config.yaml
d_model: 512
head_dim: 128
vocab_size: 32611
norm_eps: 1e-05
rope_base: 10000.0
qk_norm: false
attn_scale: 0.0884
init_std_o: 0.0
init_std_up: 0.0275
init_std_down: 0.0
z_loss: 1e-05
train_tokens: 1155000000
dataset: "wikipedia_en"
MLP neurons of a small language model. Each row is named by its layer, matrix (gate and up: input weights; down: output weights) and neuron, and shows model dimensions 112-303. Each number is 128 + 32 x the weight over its row's rms, rounded and kept within 0 to 255. Numbers have three digits each. A neuron's up and down rows have the sign that makes its largest values positive.
Before each neuron's rows, "fires on" lists the tokens most often at its 100 highest values on Wikipedia text that the model never trained on.

fires on: ".", "\".", ".\n", ".\"", ";"
L3.gate187:115155113134118183093192097119147166125153093052172160127135145132126162117177101150151143101107168155127180140224124149192077146092101124150134109147112181145094116018100147125140121140129111101066101153150177138140116076114191099074171093125103070142142108170138152222123142072129162124066111132107196106112168162126076142089184178112144135128101120123156132103132144139189107078112118166159143112117171097097154125134113110162139076118144145157131130108125168093093148115085158122136125110138117148123124083063154116123152117140159066148107164105163078103106190095157137107
L3.up187:141151112170150128143096124148117117145169130103075120092145133141120151128130108102138159123168167166136122107169172129148127115141104095110184158135102176186137142108108120121099144100145086174189144165173126132092169115133117061181085161125145138115090066155135158149112136086089133124135169091168156144095159096136173156096138129070156175175123140185117140153133147153176118142115137127119132102100163073129194141136132118123160163131097136099171064140134157064101107174109150106117146121091122178144147140088128134102161068169143178113109141111069191084099182147103121140
L3.down187:051081151082126124107134160135165144091148172106109118140105177125139106146171130132181076111113113163138070078099081149140151140100112135140118146072097137176108137108129111110201112063180133135170087109128078126147109082110106136100088207142132087115094077103154120130110083156141141200108166107086075134048075139119110147140167098117158131102151114128174114136117068130118116131129130189147142114125090146116145140157137097118117116134172162133139135132114091133105109125131141130097107168152109132087091119115118082138113135154114140131089167079169118130126170125138145163

fires on: " in", " of", "31", "19", "20", " from"
L3.gate875:172144105108068166115133111207196157110158106108100090115124096152148074120145130068166148087169177144152110132113093125105121077130100175184151117157159142117119126138192183122164071127096191089209090211086110157100056122119124137139104063095149137064144162102156134140125171127161149108123057113135113182156111114121215191161085165131122068062118124089148129114161118118125172112056146147117176118117074122138116084150097147170126115123080109090067105109071147128098137136147139162073147110114173127111096125071138164144114187118176158136122125106112144166132099157129172183
L3.up875:122135109049123194119141096163114145164122142112145144145145105134116183112123190099147147189128110061132146086157120148047144120119106143160116140173172150133141054152163172139137090139101103081193078168168084123125169075091175130130112080115094150093132099138053210168108154161066087116160102159175080118117120127168080145096103136182130076123142145107153137100080113115087170140146164090094115077098116147103131143136089113140097133130135141124096146182089123164099223127137051105104124135093154086123188099122120123136154099142097099104065200127134124109126140143043131118
L3.down875:126128114166106092088125175107181127117175091177110108176140138180183109111118046016161116093134107104130146127188108080124150109097095083135095118136149177127068101087172089148101115102119190132159150195094100154159101144076156097097137074041152158103166112171144120093190127114122135142156064115133131156132155118132171112145120157126128103115103134073102123146118189141169125101121138191099098084147103147183149090169046117158156116120066131106081162105131114111125113161140115132132107091134113182162128107103106133114111090156120106147114124135117138145087142100105132115

fires on: " of", " as", " to", " in", ":", " from"
L3.gate275:137131211112132116153171125151099105139130133191149086123158084155137112066116162119107072157167168171188146205085085070150131104081166125127098071141095147161148177136096134097138115131156128125134145118143078154137121163126074104085182133137117134125211131139166144099108056122158218158052173077100116077174147111143117139135142116117140105174094075130137073131122079148145151149097133113113127139165155105137074130141128067118153064148119084070085159079153081108163162107130137129140061063126119183157197074107113120119107082100113157134148089165138102126165110105082119071
L3.up275:129138105097078118199139178107151099124162121172119161092168124108129199092169099153162141144149146106124135090136120099118140097120112146176109107099136096150162170154174101120115109139122155217105102116115072129199135151173063107147168111138133112148175157123164178087145126131124150144103147081121135130158080146088131153102121122072134110168080099126168095070107095200171123127171123091098188142121132065095145091121105110141080079115131131098154120145137108159193162133086099085174119053101108190147138138170120116119137149067091131137130134103153090119150141160145184121
L3.down275:131056091181108110152165131135128139147189166123141144119123101152138129071091125169090088132125110102118119105098137113123087105103117072149056125133139149092073150166151138158139162181075158072177160154114120135093159119181102132111158119105133110101123097112100145161172000151143066059129123134121129102155125144144165100099143083131162142161063125136083080112133138136142095110159111166142174198119064169134149108118107118176103171124123141176160147115078150083149150165089158148129101137125131162144126161120126115155152139120064139086180066137075134123116094121094112156

fires on: ":", ".", ";", "'", " points"
L3.gate1143:152098129127110136095125056115137194148085150117121112157085165183111130124104089123129048174156116159118154135139055119219152092123156155152085151145105136142111138094119179126124117093154094071104163154176087102194209101161156050120167157136095128157104112143098169131145094119121155163147149156113159120129101103073165168142119176123174112136146186094112112102073137143117118130115152104117145139127160123144128195123179156105138168133175140088164117105170162109149142143082111116209146106126153145116143142078105169158151173132155098168130131149135198154170113138132072131
L3.up1143:164141189106133155109116108106116121121117168123123165168184143127127146096155189127228094186156179163181159121174150214055116160154158150113141132112068131178187179106091123168106052167162132096139118058091150098125168170145097144131127147175188141099098093118126143180085145134171123159165091114120162183100168194129177141127143108108123143119084132137114158114114087159153157156063161150113101136098112148152128138150092154134097121071184125145140093089144092142176155090166098107121178164153112100082187080101108104117065075134141171096100193094104189134133093094094098164
L3.down1143:095174190093117164081112170096099143119110184141097152139158126126208132155127167080188101119129138192150121126120141083167101075138154137180151120085132100150189128118131133149125112087095086108172091173165135111095113098106114114097131177127080140142204069143124146121148069054093160126127028121109108150134141127163118150162132145111113097128135159137179159154131084082145098144140142140161120111124125067090047137123105111115100085168152155143168151098167099161130103151151158088079179129155129119125115114125129128096036123151138091106057128149133141102132112085146079115

fires on: " in", " of", " across", " over", "in", " throughout"
L3.gate1034:143109167142158137165120094086167152112097087110171177142094087128097141096136129165121140178118121167162063206108111155108092206113146111107124097105132096069104069099112116162117139121130101088069098068108164171114127155164123205134125122091143062093111104132143167125160049146140123100039177140094092154091122095133175140102169092182141119105096087089126143132124105148148169140155076111127146139126165154119202084159131133130138156109117061122143114133119168146170119169113080174087140175132127067120177118154122103134160186129068115127093127134102113067173086097139127116
L3.up1034:225060137084158141118110118139136117154162122183105126105200162171155069103155125181137145162119118153130049147112066135055162138119121173148128146199071087141138120113171095127167127144113151133130176137152105118150138099138126103141184111141154052080065130113142151055088128133111186112147156067123082105142104104111083119073197092089188127116144184101092132130129075181146156118103110084168112130106136090067150139121075148129118113122122145116128086118098136119083140193074122094116167105118094127104118153193132105119148182110139174152141124184093098139124182118143104105
L3.down1034:143163111149142126108159113148212099160109120144137113092074122131091108093105152214078114166113143119162129092158082116086119127174110102113109122120117139088198145130121170093143179067109116116126156136133096142126179173146133065115080094120136121202114085105123156139134075163148139089126096164123090100069122098093192126139076197150124158118078117197116174083071193130122143186172109106152097164186143206137137118099119134098135177087137186120138084166154151162082109156120134145119088105125171113165176143156117088085176170202136111162139119090147119069110097117110137129

fires on: " in", " of", " on"
L3.gate162:132170115131114142139118114157122120106113113151168148065170173110123137106130075085206077171125105175115070108146091091088099137144064151171115197065157131120056074155129145156154146141125192152231079129093081158109140033098128157138108077035076089103144144115105141139115126123126168156168114103144157172094136202115103133122090141158127101079116148121156114061134119141105153108149127128068143071098136150105163122179086104179182104118122160125124135183113136105093072163124142154118132178132183154104123050115152226150135154103125083120092127072150132102171134188116145167
L3.up162:116128161080116140160109137165158104088121120129105142176104141151128094092137115101100076218173171158160091078113089103118129146124110096151099128090124153121120098142128083101126054134146139155134118170127114117121147161129216183117172106106081087055082124157166141142109054112122128066129099107124096179075138155132092132092127129214143151134106134071115121139100104153123145178163114125123093134144111123100125123160114125101130160112131169138165078143169119153143109190069142124128175125155083180142111134134164089164179166109077081149061136114126080079142129149120125141
L3.down162:114138132092145201148144152154148122100163160158163131127127150135086119148063066066151100145171063116123127142098176107147138097172108120114110134140143116099143091145130166114142167143135131130095136124065114186174142126068094105117166159128144174075152093170089115172131113157121164101135124134131112141112096144177131100124129176084137091138116173163082195074110179134174178169138162203120117119109145153143106097145127144161056164128062136112076174085150110143109136149159152126172137109136054112128144080079159142083110180138187126181147133105099109040172150185087163141

fires on: "20", "19", "18"
L3.gate932:051159135113096146136200112189116170128128099129144159106131120130140111177139063221124144110153138149161109080098080107081112095145110147155130158142143214125156125107093113086087120118102112074092131222137155141088105149158153116123126144151109152086161168137141146205134141141114145155150104115119081137087145155101190140106152152146101124194117160151133175177124189122113179144086185196128138094125188136125168026135113112153107112162191124181122111145125135128140064151148094125057096158136067157128148132171138101141161120152139097118124134171167156100169096138134209155
L3.up932:088122075097104147105119114112150158120139117179113106165156114143128159161120130136135103093132116077094137102131105111123152086114077126127137151173119118145073108115120079139107141130136132108167153126147120186135107118096211158126129060119162125130129156155051155129177172121123148125123125141146104097104177167116151122104118224136140141104118112142068118162067092114167152127130161156157121199079151149131090136099147110191069109140119131185098144121108141119138119165176142112113154129122111191116093124122098116178093133127127091110111156160112194191124187169107151133
L3.down932:118105150183139171135200129162105092132154159120129146133166143193104154103142115140127105143143101134106144110136136112158127142065143107125134096118187141119129126089162191151127131068133155201144108167086072122152122140122089170125151130144099119119107155113182105150139159136100171175123161160149136155132120101161131178150146107163134098105136175167165149097161141116153189132105131135123103154109179121149096164161120143131175094090116128120152177109145128089100185183169133125120136116169178105125100095152130128142137112169202157134110165174146154186182125083103086134

fires on: " of", " in"
L3.gate568:115084113117105090148116148164125112133166093056135119151186157141135157133180107179087193142083153092160088186129136106120118123179148106128148121065145087075135076093167135160122082147133097090115138094169083145096113152184121124128098075107157137188122093130136224105161141123133152074114144158045116106104153125158121067176147174097094099116089077097083121158128156117140145075143145216141164154098124170179178122112164172098087164123108163184185127124081107083130152127088121141147144133104114132137151140100150100165184104144158116126171112197099119077127085117127165145
L3.up568:128113220175164118117098127157173109086138151110083170119126099129111117061110094149136166116108146139148127131098138133088158143133152135148123107118149107141128133113124115129138168135110071105167101075219179077089104145153154078135058087162167149103121150159115151096143114139116162139148100080112126100166123087135073145135179116135129104118158122095113092187157106159085138131170139134055134132120184084157139122115169138121149086100091160163100118129118149133093109126145095096149092132178102145086163118124208114125114140125152124151199164127122088094088144161142170138
L3.down568:104125125126148158117180056132151145174129156128130134123099104137116124122081164106120144114151134175145121142119081158109126112124127059103203087120080083121175090160165094141109182137136056120167103115137119120088141160126071085150112107156058029131108146146212124105123000171140133146121109149133128146185134121107087110130116078159132030086150111079112095112102167147123084072110115183114147138118184090138098094089103115183184102162106160048149084071128106134092120129118136126138099079095113123156070154106114104098114123172140130140140063166129150106113150079094156183

fires on: "20", "19", " ", "18", "15"
L3.gate1200:127150148139155116137079090157143145090112127135158083147115115119143188152151093101153142177139145170122110149181082089083109099185065161127092156158154127143163081116156135201135138150143096053146140134109176131150121198059141172088174096179138195138067086091113138110137049044111076141185083126130146208114123102118144081128100137142113090105120078148183107140062150134093142134142134114126135053146132063132158106103060114103102101137075147171128152129128118107075173049083134110137119114125109160071114153121134218142128170122185086147126144133096121135129126128147218147
L3.up1200:161125173137119151161146112141118102153165135100148126213121169124159148104132122108099106126097107134106142162136129086158104101143128148104138122157125124125140140127157122144147123091130118109155175125102104154157115123125117111090175138100122161185161149153118086130106101111154079096142096174104145114139099115135140100172173125180159117148140103191116115092120114113111148067135196136141156109123149174076139146171151080158145118084125114086155146125121136155096154122084087120195119145129143060107141118112168132134099076194094132076115139105132168081060142148168075160
L3.down1200:108146111157093104133099155200138112156204127079093170139099098147137094048176175113127132171080174240106110118118153097121133074130160100112128156145089124121135086089146087135144161114108119086144106138186129162124126144155128137141110090107135165078123084200123069153094113172132161099101116100118164095160101178159103178129118086178147066111104167103105056075156155142146124108104095079144109140097100092138155146093180051184128121149134092074126158115129090144123159101141086136126091115143121096154147155126125170151162150084145091151136122136182105127134108129123145169

fires on: " in", " during", " of", " within"
L3.gate1042:127112084093123121112115089116253126158124101142133083151116097180175142102126116146131056119131131090088056111143133155133091085128175123201115095144103132059111037149157146076074112138130118108083163124124123085094100177055165149116115140105108144137153154104148177101130136143108135132107088069143132094148108168178148131127115077116152114151143155142190129157153072096126104136118060104115093109093147120105129120132112112158112149109161112139167133094105171163090103107145135134127083169147130080131125061119185128121122162174089034215089147115142102141181129089126081069
L3.up1042:141091141124154022164150165130123134165120132189120109148140128137115122176132112138120139142127122115102045130123128141165123124086156090155102169177148164085152136159142125146111141088095122148176132121134152157129105157143067104173081133115112084141117154135094118157166140156148126139140155123061096144099151159119100139119131178144194111125164132108162170111113158190069137120141181158121147173114168094106134129127128117092083124132096172131187073169080189078121166095108134150052100105116135152109128103160086203144116134173089136168147121130088120095113120101132117074
L3.down1042:166174069136125164132154092150151193127073079137127138082085102163162131143125115148137117171125148176156087099110175121148161140159143093181125112150132071118065147078076167066142144152156164130142123133141144156127144136145158150156149152149203193167095099131149117128124028051137117115209165124082127133159109066177102115129144132103110109099163124126114151101124125089125108130126110102113092127138178160162117151135189167108179150090187168136124139161117086061157146156129134138084153140100162118135122123124125184090138157147098116135170129103101070109171144061186099114